config.yaml
num_hidden_layers: 24
hidden_size: 192
num_attention_heads: 6
num_key_value_heads: 6
head_dim: 32
intermediate_size: 768
vocab_size: 6620
hidden_act: "gelu"
norm: "layernorm"
norm_place: "post"
norm_eps: 1e-05
positions: "rope"
rope_theta: 10000.0
rope_fraction: 1.0
qk_norm: false
attn_scale: 0.177
bias: "all"
tie_word_embeddings: true
parallel_block: false
init: "normal"
init_std_qkv: 0.0319
init_std_o: 0.0046
init_std_up: 0.0319
init_std_down: 0.0023
init_out_by_depth: true
optimizer: "muon"
learning_rate: 0.0024
lr_mult_down: 2.0
beta1: 0.95
lr_head: 0.00629
max_grad_norm: 0.5
warmup_steps: 200
schedule: "wsd"
decay_fraction: 0.935
decay_shape: "linear"
final_lr_fraction: 0.0
batch_tokens: 32768
max_seq_len: 256
doc_mask: true
train_tokens: 288500000
max_steps: 8805
dataset: "wikipedia_en"
MLP neurons of a small language model. Each row is named by its layer, matrix (down: output weights) and neuron, and shows model dimensions 16-143. Each number is 500 + 25 x the weight over its row's rms, rounded and kept within 0 to 999. Numbers have three digits each.
A block is one neuron, or neurons of one layer that tend to fire together. After each block is what it responds to, as a language model described it from the Wikipedia text at the highest values.

L19.down10:546476490499490485487534504498498478504463481499469503507479507498524483493478466474516513561476541504524487512486530530484484476502497472489522507499507535519533498551495483475538507539532519517509493503465524516498462487513478519475532475543492586510530519491467487441506496515524530500487447514539472536486519473446479502496482447516483510523525497484527469467488537476559521543493
L19.down16:498485514453509485526507525498522491520489492504529529549483440449502515507492493477501494505533495512504481519519499479520511498459479507507505478457529510513471534486481499515482523520465469520483504538494521467509446453512506503539487501511469485474514499515535526503462522481520508495513510500512513514504535534503482542493492460470492514485465486531495463425496524530490491487502
L19.down115:500488511507498467510530498525502533487510476497485522483508553481492528529463480514481481484487507490518506524550461544506509551481455505466472506507473509516486448432447486501473507523530530480484499464497491505480485512494496488511537467494486497473494495467487498522508529508562530499530489486524484492496491433491543501511509492491519499499466535484534477519441507481553478477496
L19.down228:514518517503492489467465481536521468494485475501483484503476479516507490526545491520486521503518549522462493452492546552514531550520489501495516498545501528458490495502485524495488468468466493495460467495468458436536513494457493502513507500501473509535485481463489479492527499493477526500542501507489501538492474488489470530456502494520513484488538509461471533486451509522513482519523
L19.down241:548524508545482475525506534507451516520504539504511517502543491505489517489449511471527523545486466519503513511514481509496515494496506523498488502446485518471507499522476533462464497491503484521487512492469447479507476454470537498455537479539477554535500509559497501506473502499501479528503562513504490513509533467530525474476483456488518490452453481505499517499497527483494564507507
L19.down301:490490503460494498492509503406515530494488484535499498478490519475502517498508533468434490533487476511506525523452487464509497477503510493519514483484442484493529513518527479508475509502511455544464526477513495508466457519530535542469482478477522558511529506537540500501466519512479508487493521507522521504492492481500492464497462458545468569545470479487521526483519512497499518500516
L19.down395:521556476535491517518485503508475503483489516530500471459493495540506458514509495517559509505525510559522452481474529516487465509505518542496462480477488528485457443475538536534505528484504495510493446494488501509580456512457500460493505509523470541474459470518506503478509535512481462504494476511511522504514488494500519526511523510490503508472460509473470505527493529515499517489495
L19.down413:536444478497531515511527464501528500461534457481475513489463470496478487474487491525482467525499484458501529476532519469535509506502570511489529499490511489503512485495446498530505500529529482431479527482479513487490490494485503473517499515545535495484486485509514469491471486482532485528511503507472525489509515535486479436539479478498492494464486571523487467506485543491496473527496
L19.down438:516509505496493552524483460481490503466519492496489468513471483507497545485442566517523488502520478472539494473499487470559501471501518508486529509471520507518470494499499464506447508550507480502538545496504523520503475448469505487547489480494504487493452504442460508476501484524452447475530504509483511464500493509510503509514529521464499511501485495511471511515465525520562495517485
L19.down538:492488470507536514516515568470521496534520479489491552480462480522537502510503529456501470544464516537496459487496505488498476456535554487473466504502434484494527459543490543485449518501489507467521504505507478503507501493472495495513465514468495450513528526492451482533538494528542528501517505500448476518511472528501496530499492501472493492448499527470493538503454488500499530543495
L19.down591:492494480505485482508466504470511513527528508492513462497505528536482479526486502497490519473494513515475541507489529480490497502511476500527481502541548479523499510437480531463500518507538474536473528512507467489548465494498524491500516509448551484517514545536541501522527499492420494494461496497496496492525537494495500513490473504494503460428515494509485471470508496488547496435549
L19.down641:486499513477453526506496501531524538511465523523461527478505504470587478490515510523471471493511510515523470516492511534500485504480498481513454488518493515501566508487474475520499536511498512468444513524504538479484463494484540500482545471432477496539487521473522525505485536492468462469533479511499506504486536517528503508501462503529489489496522497495491506542499519497489511514525
L19.down648:502492568518505499512496512519474480465520487511474490516470470496475508481409491491514483544527495512438471529496527481519546480471508484512464567539499518483514502545515496471489513548521512523492512502495482525494497491514503496490534472517470487470509494487482491548499505509467458527530512506527502438539506464478515520537457484540475479488479494472526495450508523496492441498489
L19.down676:526470485486465512423515536505494540480499504520471494453589536480540476556510491488518540496513481500522494490507471491502508503513482491490496541503470496525535525500440518491488471474495521497509517519515505497506463507511507475489481537553511507538489516472494469504512506486487451478500515517532514517494526523489520531473463452499471487454532506475474471503464512481521481549508
L19.down688:490498532525478507483532500522497508509472483494510521520481485513499453522481477490494485506527485492500500539544510519472528466486463502510529464506498522497472501577500460478460521465490489553539451491538496471494487504529523449479474519452542504504488521513449512478497515526545519566509487521484482484494533486513479503460505528505524487508473475466524474541488517486466494504514
L19.down730:468488475488536489486554479499496498518489488487463480481514467519526533437487570483498511518522502491486507539481531469499528487536498539492463455513517474476522505510485491526517498538477523517505496525476488515512504511484517487502523479516547493497544512482438486482492475446502488524491502516551504465501547524532477533500507520518494500580501487480536502495520554531512516465492
Responds to: Digits or punctuation inside multi-digit numbers, predicting the next digit, as in the 9 in 1989, decimal points in coordinates like 34.93, and list numbers.

L19.down69:496522445523538545511503488561550493482518550435524522476477524505500503501470531490491505502492504554477501477508498575527493510469517472514488502508470497497479511538492510479495499537515489520506457525467516482438493492492512488499485515502523530477514477484462468533462503465496485590509476528473458503492535504506485472515500472504470546517508522489487496510462482555527486497515
L19.down125:445510523488483492513546512475515548499534483494513507495456523543527470507565489530526518502538514523507476486490469526506503475467496496512511531527503479533504486450492481513496488511460544474496504505530518477501542519532501524513502545509452502454470497474502465473512515521495493477527484537495529548518492470510537479482501534474492483436546509493499488508515477526456504498521
L19.down163:512517500463504506462514523527503496543444501520567517525502508489504504539517534527502479523483476500471502510556477486491506481481472515540536493530489505492502509508579505504518490484545498538521513505504518473503539507514458512497536516483502507484470501509503465509479496509555431524522510498495487523535491470468448526481526488482442501486493481488518500493457522511519451516481
L19.down216:568481505518491504481534495427482502468494481540516475511473469536518530463470521472546532491496541476485522492484531488507440492491508510518478513468465483515515478532511503501457530503527485497507497488467566527511495469477510486524530512491449505476492547496492486468464486443493529472520485522481483483492508515501476451527499477516553504482532515483546503481526468495519496500507
L19.down227:506529506505519491544548526495476546493546511473512503500476477509439480519474488520501521492508503499514530480478463515539511513514504528493508526516489490498520500496511536495490483497475473487522514487503502500496525505518495559539530494455542493550489447495516497483498498472499492518464521477515482519469508486511454535501496470534511525496526530491461473528526560521558531522449
L19.down267:483512484533524479498504487492500482518493492487467560478480521496487563514510544504486479493523488500557495503476444500479438449483478501498444466518472505523532549481510515517490523481497481509535487519453517483495546497500508506529506542518504486547543527551496553505531492486521496465538508466458475486486489529521483501512522498477484518489451500468504490465477454534538496496500
L19.down273:492501490510526501501481502478497520458468500492500478475502529505484492508551516484523504505561462506489492457485475545496493474556532523500519454437525493491479459488491534531462480468457493538527508454533489528461525463521499515505449500480489532522463530513510474486467510541538503474468552503509464503481539494489450484511480492511491478526540519529530478509504504516507482505468
L19.down336:457472468554498511548497449551452490505506510515544557442467513487528523544524507517477513488512485484510537451484493502480484477516501460510475550482532501468505518526530467512489503500467519487473542499487473510492490509565492472468476490487490510476462533505518491515531500529512511473490504482548480517501507469496501478501514479523463495507517472493527547500503480526520469535479
L19.down376:478507479522480449506490478525475461486510479545488480444524463524475502440485474471524471466501439507478540549504522482512492512476498485476508527523464511481510535486492431475479480496485506510511523490562508493495490471510491447495486553519501481515521459510475506519503497502516531497459502515515487515486485518514495475536494497556510470545508467528508504499529494477505520484534
L19.down391:500462479505474452531533494514500489501504488476513508446517487490512504487463487486534491558505540506495463475515464495478477466493481533456502463503500520477557507468494507490480444485478440513514521466508532536539498493540483473532479535496506495508498496482515504493521515498494499534544497550468500545495500510497494506546552517499503509454545491470463444519533467507526493472484
L19.down441:484515509475510513513468480500505493480504546547497509529490492506470527502512489488508543544512524559505540525485495483493497491503483494535495522472494488480496526481553559479496517507515486454516520484473502489493463481536537499514434501484469500506459513502469510494504483494500539483540517525467510467488470540511542519524504493456522496486506484507487517528514506479510445508505
L19.down491:525524503560522494451497529517501506526528507496518524546516475515518475467515515471497495497510464527509488490502484512499523469472495506469456526464489457494476474544492497481494496511502497504418504535506473462513506520478512466490506522523495487471510535504486524501483516480482482509480517468546462499511533512528481487525523498534526462469501482494489527530515507482453507450503
L19.down518:518465522501514507522468480534527526513498495506501508530509476503489504488533528499534496474485517522469536522568478506511500532529498547556490511482513510506497487477476510519475495475479441478505450434507490497502562488506520514520510522503514506495470484530469523496519507488540507487483486506515541509526506489517485496514512446494513504479517506534503473487511492452525539453493
L19.down557:483465518484525506546466529525479526433551522473522488512573542490506506535508515501530501514475523498499509517542481497513537543470498528526512529503484530476556492483520523514478504463479516479488477446452524491478517535501510485528437486453449462488519481506477508496476491513488492471488515512481521493529484510445477446521506508501451503471512501506509485508498513539508478511473
L19.down574:518478506483517474509510542469508511511539455439502518496489489485506508508541513486492548500539506442493523488552471538511498441505492507532520513547489537472494505494495484498482490485452482495485513472543483479474483504530488516493444489516478532510529510457489523489528548531536486488517520486495542481463515557488492513453514500512505503484523534521488470486449459491464519469503
L19.down735:511471552515509507435539458483493480525529479514471486505500509518515470486486515539543516498503492486494511514534483498516537511523499525491539478510525492520518492531539471507472476500524490487498549491507542539489519528523502532458478518481432500476503499508447530501486485505532485508463495507479461497539492497476492508535528497536506513436520496472493495511511519483458505521503
Responds to: Function words and modifiers just before a person's job or title in biographies, e.g. "served as", "was appointed", "a" in "as a professor"; also plain "As a".

L10.down28:517467470504498518476516488532487519498519464493478522514464515497470521470499491498503496499445535520448488504504502488489516525532511476495465510490479488519493512501464474507511541494487458502483521510509502492516450464495488509476527454478494482517531476527514535502522503541485552467518473490519524540475545541507486560485485482506452527495459483510494497514521556530488510559549
L10.down223:463494494513483513470476499516507501474467530519488507580492504551514505477478502497522512511510505477477528517511500488523484502467451462485497497507476486487500499486511562533527478468502489482456541489509503508479499466528473495471501480504494517508495508489509466494491493523469530531487439504481513477499508532485453535501559557448452528534492531478557532513468485503491533478496
L10.down487:533490529453525463537495528492549483499503488532486463491504420513484532543524512460496533506485501488447508523514498472479468496543565461519481461488481488472476498519515513488466488494513479451509476532484466493528511495538527476527503526506487476514504499564478467556496529509512496487524487481478529461509497490526476534516519494529472461516434498490474487479500506514448497529515
L10.down756:540467538508485545524525510461502479489530498484518475502501544477521533529509519541495452482524531469513502501518500512467494500517476474503497509503475530492484494498522512513435448477479507448508526522471502450492482488496495459468506454490524482514526514500496475508512481491522498490516501448478547466469501490462497513513478479522453490521501534549507501513537526488517520519499
Responds to: Mainly the "1" third digit in 2010s years like 2013, 2018, 2019, especially in table rows and lists; also dashes in year ranges (1954–55, 2022–2023) and line breaks after years.

L10.down207:550477478462466472540514486490482501441513508529493534488550491498489529462492491490517531507512499504507506451550498520488500463536476518565485475526476484480476480524501502452499499490534512528494499479485510495482489485488513497506511495494558487492548506510480501507506496459490528473479521520509521505478505463537484484456471485521547475478474537479479528498482463474546497445504
L10.down346:466513521463512511540492505517497475510513525514483451540538481454537505487496514474460475498505492496489487521473469516514457491515489477487532481497496498502483505473507490558503471499483540523492501463505459479511504470529522494493513513475523492509512515498490493515491511490545511477572509515505463457511477478508521482491514533513468497457514541496523450511518494497499479453513
L10.down589:522524551500508469482511498492495544459492452465528452522500526463515464526539545492525485489494503490489509498472514501512475514524494493453516474507462488492429505536468478461471513500510515473499512467498486480549462483494510494491531504493492497474521520525530484491505527521504491502465519550499492504481481520481494479498556516485542489495509489457511493504476549507454465508526
L10.down751:526468512489511475519522507499482481501494495529481520490469521509518489495515551499513493472524539460505486463501507474465487508513498512449507459522467493482464477555490539537480471481448470472465490501467488506513488484525509464475531507488533488528516527487511534553509471554461490431488521464469521476498549517530506521485485484500475499520495546492499486486538474535510491523495
Responds to: Opening parenthesis right after a full proper name, usually a person's or organization's in a lead sentence, before dates or abbreviations, e.g. "Claudia Tagbo (born", "(CFL)".

L9.down382:518472533499508506488545518537479489504495493515445495524488559516494486495493515507471529478563498499508492498523498519519493532455517471482471536516475464464460527487501536482520459559513468471486447420512459535487514488457527522524499503475569512485529512445492542512505474462498496530488450513509517495464549517477480509498502496482512494562457522518484519489492519473486519512504
Responds to: Tokens fully determined by boilerplate context: census-template words (living, families, present), inner digits of years (20|2|3, 19|9|0), mid-word pieces (rece|iver).

L10.down111:489520472497513503449490491494538539496487501497499446540527521517477500484486496516507532460525551474509496580474549470456495544510463511498496541444459504479492536433488493449511539499530535505513465464544502526516480488513508469481517482499552500474489532502489450515463479503481481517503543502544498517524491493508513461486496511501495506474467486496464506508500494544509507505466
L10.down335:511497516519494515453544528482506483477565491514505521493500484468510508527490493500509485495469440574483522539554505474496508475490470493506498558521504500525514540531511463484495512528483519478498549515528491492507498509532486479494531543480455458459508480516480487476475450523539515500506546517543490525512499490482496514490539510509489484498504511479507495521481473455495475517515
L10.down395:488470491539533546439504493498533500523467471503495493547509518477493524497417486514475498474481484496528503541491474528484523450500507508491510451532499440494491484511486536504551511494533521505477463520469475477495502484514508529507525509490481484462492525460471477480505523504468484511515513508505517564445494494530490485508497520501470543518489468479516522509513443509533483540481
L10.down437:507502498491490573539491505500511463496514479487509482503449471476466514481452483523498514492481507529495507423492484487484482491479496515505490480500521472514476522499506542495509524472456506482491484461495517483480499491527522520518495523508482523509518500505483461523525541467520530503468501529531450509489495549510475506478516495516505552528559519496493455492491496466529436525491
Responds to: Second pieces of words broken after a quote, hyphen, slash or paren (co-op, Ab-out, with-out), plus "most" before adjectives and "one of".

L9.down303:485504490442500535544459503521513522496505517540478461540526468497513542530471508520492513486524506518479534463526475504469453440492500494474504474502518523518488469468551491524471494485463505520475503505481520537536486480522495475509508466480500500514502478491538488550474499477469525495515560515497530468476483468474508511520553516506525500480479500520487474499498483512482512498560
Responds to: Space or open parenthesis just before a number or date, e.g. after "in", "born", or a name ("born 1946", "in 1984", "Mardner (born"); also word-initial J/T in tables.

L19.down184:501480508500425520516520481503499462497498487494481506487497515468498520478480469511494497495502485511530486482509540529537535501520546474559527490516471506471505495461525486497518522505492532526466440521491506502544504494509544494485523540477494533531510493522525464520521512499487507544540477502496508483510480504509514489515489519556521480477431464503474477486486452470474504443482
L19.down196:458454465453503488495489502505483478510516455553462507518530545513478461506540504499512516479532526520499555488512502504497506508471522458517493510506460545469485499482507527551523519475478450513509534506498509557477478496459495491552487484462509526495531498493540483556520485526489512477510472497517487496529522517456532497521507487477475488520551517483463474510490490520522469469474
L19.down237:495504492480512489452454481471497519464498551481458489512522520534539514523468489518503504457460496514476518505495480517508513505530466489447518485485539500502504456552540507482498451498507501493537493489497477505487570470535528497518519493473512539487533537520493498534456515495511498534504494516465493490446478520470490490485526523486514523462524506502502512481489497520492519474506
L19.down288:501504519484513469519474510528546478448475468438486497504490524455519497487501475500556484545486536454520518478535474532507540508460518475503455503506543531493495470507461548485512478516474459485476528517517463496505496497477442471525516456487468526492523476528515504513503482510544513503462499512485484525477490509499526497493477513486516459483527527513503469503519508453538492452482
L19.down379:471519501496503537464522502508506506488537442514456494514494509469539467482474530499498517544517475533493495514543533462465509492558519530528505482491533506490522472467493484473551531543516520491517463503495469491456530518503508465486500526486503489534503471497503503510496522526524508512540487523493552494475508496481495512540504491480500519520496470509458440500500531468468490459485
L19.down385:478522482501496480490499513498509502505500490443496504472504538492480484463512509482515473481499517514505524484518536504520525475430518498502480552489512479540490474482489514453470499504496491488469519487499496519528475526506525530494478564505529479484516528497513522527460485469447478489550468490518567514507491537537544495514471473432515464485472512520463441500507458484524548469483
L19.down390:492445487518466487485476560510491490490555511518489512469464512559559451536488481489505501502494513526516486517514548489517501479514518468494448490501524508499527519510517567512491484520469466513450519454528522499491479519511523491491512531456468533548500508512485467518494542493466527464520452490520469492483522507463488514517497523518498480527513521470471486438480511524530482467470
L19.down412:504521494516528505531518470509475505489536511479505461495460515455515477520503541502476494438499501466494519443502524510500481533485502493502511524519468506448496497503477504504521478490466482485512483535461530504514512505513511498487550483506495492531555482499494473492501526495543478523523535545483470475465469503506519473459486466534559460543470505507549513508508520533534451483461
L19.down478:504487533490539479493484519525504489539470515479495482497517528495474497518504518513504516479549474532580499463523502495517499528533497489502508496448515463497437504455556511468524485415475477492494495463505475486489548507499456507530504488509489475498494552473506496517530472487479457526510476499503467490479510486489468522488492509546541479467520481513468525516523484494503481503521
L19.down493:515469477484509527515521508508508517461518519466459457507511477466506515488490541531536488449501519455471524510505435499461479489485486522504467490499488506511486464488510541500525495493522515502535472518445479542477486523540514506519484465522494489511518509471500511481524495536493472529469512505551455512555524518473510489481484490467515478479522512501513469482515526436485519543483
L19.down499:529425473504518505516513543506582507499546503519529469515490531519466479430464499494539514493518516474526519496484509511498435497501496476509486451504497479484493535492514529540515485517484525512494488519504502491505512483493509534470504487525485510505515513505522460490519526498508507551483474492482492527530466503503503493539505467505456527461520530503502477501497497514483511488510
L19.down521:468489519506513504455523476501493501548516490526499538489465524528488496517513494466491445460480516501445471496543466509454508517471473528506524496520488514534462502491491489487499518487500459494499501528504519465533519522505543506495495494473467457557472492506510525508501469493478508474487561447527509497500464532514508516489496479490521523503496443472512509512496515490510505517489
L19.down572:452517489461524537469511540489505452540427516473520451495505493520506482481537503471506490522518552504480469486514486505471536509503513505493482480530476496517512493491491515536520492482489511490511472512509502504489505453493536472516467520505529440507499489488505515530535459484511488510538483453463493509529522525523481513509497520447489564465523494479507453526467538494557484462463
L19.down599:442492480534503517499530525542558496550526464481466509511488456497487481516521494494491482495500552492495516498498498497464552531498461507457477451512480475477554532534496548530496476490453514522487505508557444534497508501509447476554460495463455473505488488520513465488521520499489479510515460491494513544535501507493451497507489520459523479474512510501475516494487527509461471487519
L19.down620:524531527539492452461527470465515511520539494485510476496516519491506519523474514478450465459511507515476512442510524492447499512505479509501470489490504500556499499499544538470498475519533512482509487454518481508477472535479498535477462467512491496524523550544539488503468494500495503519461535504501484504498457527492486541487483457491484520441505546550502500518494537504468497506529
L19.down678:531531502470502493524510515536520506457524502511493498528513499467499477528546452483472561522507523484532547473514494539479525517536491510504506468502525512488477526514504488507500501451472534479499519583513468452491542502512510455499487517454508498441486509488494492497477487502529509477524515492500492476462438533493477502551501528469485524516512492482488473506508511477448473489497
Responds to: Positions just before a number continues, chiefly spaces or separators before the next figure in table rows, lists, years and coordinates, e.g. | 2, in 1948, UTC+2.

L9.down366:474483508456506472502516511517482498514539495458470527498518483442502482514507503472519483484499539499476475493530509473530480517509526537510528488502447519483504505516531486501447531466532494499523476426464512486521495516503458472515499525509499474532535520511525507521472478532472465499518535503459521545459491560472471534495519476534553509536503521480486481491514482516502481516532
Responds to: The article a mid-sentence, often after a comma, is or in, as in a fellow or a key vehicle; also sentence-initial On and word pieces.

L10.down4:526507499500465537490511522465535501486486514505469497486497491458504439538524477542483439490569460524496486486488486532476490519524514496488469505476487503471469515544509475502502508461487523491499513474489524517516512474505488480510490503505514476537506548471516524528495500490511474550498457488486491493471523524498494501499504486508514498524508463445482462504443475526501505521511
L10.down190:471527540536488495464524516490512576514461493487531508502518468491500493523449510508471488462493508522531532557482486516489517468504515485498516476450521530495507487480491469506484525517496470570503480463449553495511489509492493487516482476506478514518515512497494508495514529539551466494472524485489483465494515478430528524497562519510505485483507500533505507495493513518506526534500
L10.down194:497503512482490483534475500518507522504509491478513525541482514535482477493465477531507474466485472517478493545524497502485533508534520499467493506533469530505470511478467486449500488536494523485500463463518521486499499457495521453474428456466490484528486489511481505509518525494525507498508531494482499533496480541516479488528494478523508482441535488522528466512519505520504515525484
L10.down441:467493493491490496498479506477470490462490527530461499484531441517509522483469512452513491476437494528521478489469534505481487501475513480504473504502543492478500501506522476478508560492472465511520487474520495520494518458506509533522497533542557463493503528520546470509480506489480479435485472461511496518502524496509506555485519479548501551521515517510508498538516477462540530502531
Responds to: Inner digit pieces of four-digit years in tables, lists and dates, such as the 1 in 2012 or the 9 in 1940; occasionally word-internal pieces.

L19.down22:526491501470508490458493475491480509537499485463493485513466493539524504488487474502506527506497512511480511503557465478448498534478511538513445544530532492505473554526487506480509495512475501480563449536493508490546514506485465478511523479520523467480529501481494481539514494511503525566468524509519485491484546503496529496520457458491504476481523519496459499518442492490488511480491
L19.down52:489534504510448480459486460546513480513550523518453511469506485479534509510514538472520495504467462500441500517490478499501502530505525490540530492536510472455526477542492459537484501471474468478489464484536483501513544492454502507519527506532511493502499529552510542488502482515503563496510543499500463475501456475543486515516477503481498515502527548552494471498466517486492505510518
L19.down148:526533507494495490496475509525496485480517504505487511475451517509481488497483505462531460523475470485523428475514506502526457480479492482506525497482522446506482548433559513490505499492495508490489515519486500508507486495499523520543486538483503487491509512511457543498561513504511508550486517507475529495487518512507519484521530522479469460534507483454501502469517451545511495516549
L19.down162:517519522517482508492506514478497453499524505515533512535526488481505495488534479497484457510539548483498458507493494493468529505498505440487514508549502488464557484517449474491509479466481501486530514532461455461498520478485490509547530489517513497510477515516484471531487533509462494501489510482483498502490561476498511493494472454506510489495544508468505470525471449460511465472516
L19.down233:477496442480523532523472480521511543488484531478514552515503508480494488518491485474508450505508481442502477522510488503510494499516537478473500528480497510425510488487495526517511500504531540497479513475530475475489514512522524491530470426505530494496433509504467517483490520536515460447507520471510508529478541475461494459448485535498470546497557491491532470501497509499492503560562
L19.down287:464500510528464484464504534502502547534501511497521465474512470477518510518502472490495532497517558509507539500512487478534477530483475468457518545545493504491458518559507483506477478512447455522477544492489527525466492493491473511523520509485490468512502524532508507493498468491464545568481525506480527502482521487514494484510509504538527512538504453494530525475491491505514489478492
L19.down333:481487483501492518501516514515465496492495504493502490513479500475524458469509521495486484488543511498477489461467460462480493520519536531515498484524472512507486505477490532525451509505470476486524547518454503493491497485530516503540496458474502511526547454502543516545465516470471485499466530532469503555526516497511466507526468450493467534499505503508461496536506482514488513527512
L19.down353:484527472507481480518500527492480500500562515520509462499503476499536520533487466475539456450502505518515494503516506490479532524515507493530487475501482488472500513514496524512504495488510506519520487483469475554526470479483529506521489480521498459514525471538510454504534516508502475469495493565500524507506526469512493501538463537512480473464481480562481481507513531527486475499480
L19.down378:467518480507493510494493519525486525469538460523476482543447494501498515461482488546505479510512478493481461482500441471531501553501485524504485504506487506496492509479506531453500498502455502524509488492506480464487511524488496490522549506513511511477485474467515503534522523512467528503529543474491544531484497472538510499521472530500555534504498476576488462510531477499509484474524
L19.down410:495550508511516490515526450464517473504479505482518474506495507514486481471520523528506463529484536461552494506474533504536513506513514495513504549455522501513481489470497466501509495516479483455476514481499496478514509459511498546461489494522519513472491461457513469477485503526491522543541533501446508513506452551472511457449493477541466487487475489526484475536530507488510531477485
L19.down612:498497486507481481482512503433485475460522535482512490486511503503526541474506493488521503485553506490562485492446519510518444532492507519492505453505518502510546503470497454511517478515543481503534448515463508472479526476454508506491478505492531497476496483467516506545517491533504496478523489490510499537545498505533487485485538503483477491510469511527528488500495500484483472498538
L19.down657:531526500485423467520502490506462482511504492495539537504457499484507514510533499472484484510523480481485519507519459503486484496506508507464468474531516497547492504516476535454478470535506482474518459537499553496471465492507533523520508491506550502464539494479470515521511455519514466497512556478480542476504524521545497459551517509536499497512492516488477484514469486499470429529505
L19.down665:505554516479525496438512473514473473516528490521524451559468517520507520517493502480487480510496532491467507488476470519515503483486490475451509455446461509440496466484504563492520536500522449516505519480496477507475490500508494517525514531479501499482519494495491489492476493505516509492518523551495492517500460540552498532495513496464497468463491465534494507512501434461510495526467
L19.down704:494517519531503486491490499461458517508459490459491471519517514484488525505445470495495540511517465528509455478495478515509504520537486499545483483477485504514518499488471489523507495474484488498473548522545487517465470512477502468473503499517521501478489531546482495477532561497505523501529504500485556501488536491484508537494480496507439508490493534525496508537531558520473557472525
L19.down728:545522526506528533458465482475425493494473532528470520472497476518491434496510526527461490491518492531507515500529505488523494518507490527504511518482525518481482495467492513469499480498491526548515525475497517544484516522530491492508501503507479503472552496527523513461531488518500518448469559524481502505475506543467466499479514468490514496466505484492521473507524527499475446542501
L19.down739:482544517487512478497518486482501513513470514493467475512500567473485489491486513463504557480508485522511494511464467516517470518502498532571482495455511546521484488494480476528517486486452485496496514526442521522458480491490524493521471492494456527481507518501462485509465512452506497533457496517488458511520555499527489462487505518489493494516529473531486510502498510484502509477523
Responds to: Fires on the token just before the next number in a sequence, such as a table cell's leading space before 5, the 0 in 2004–05, or 19 in 1950.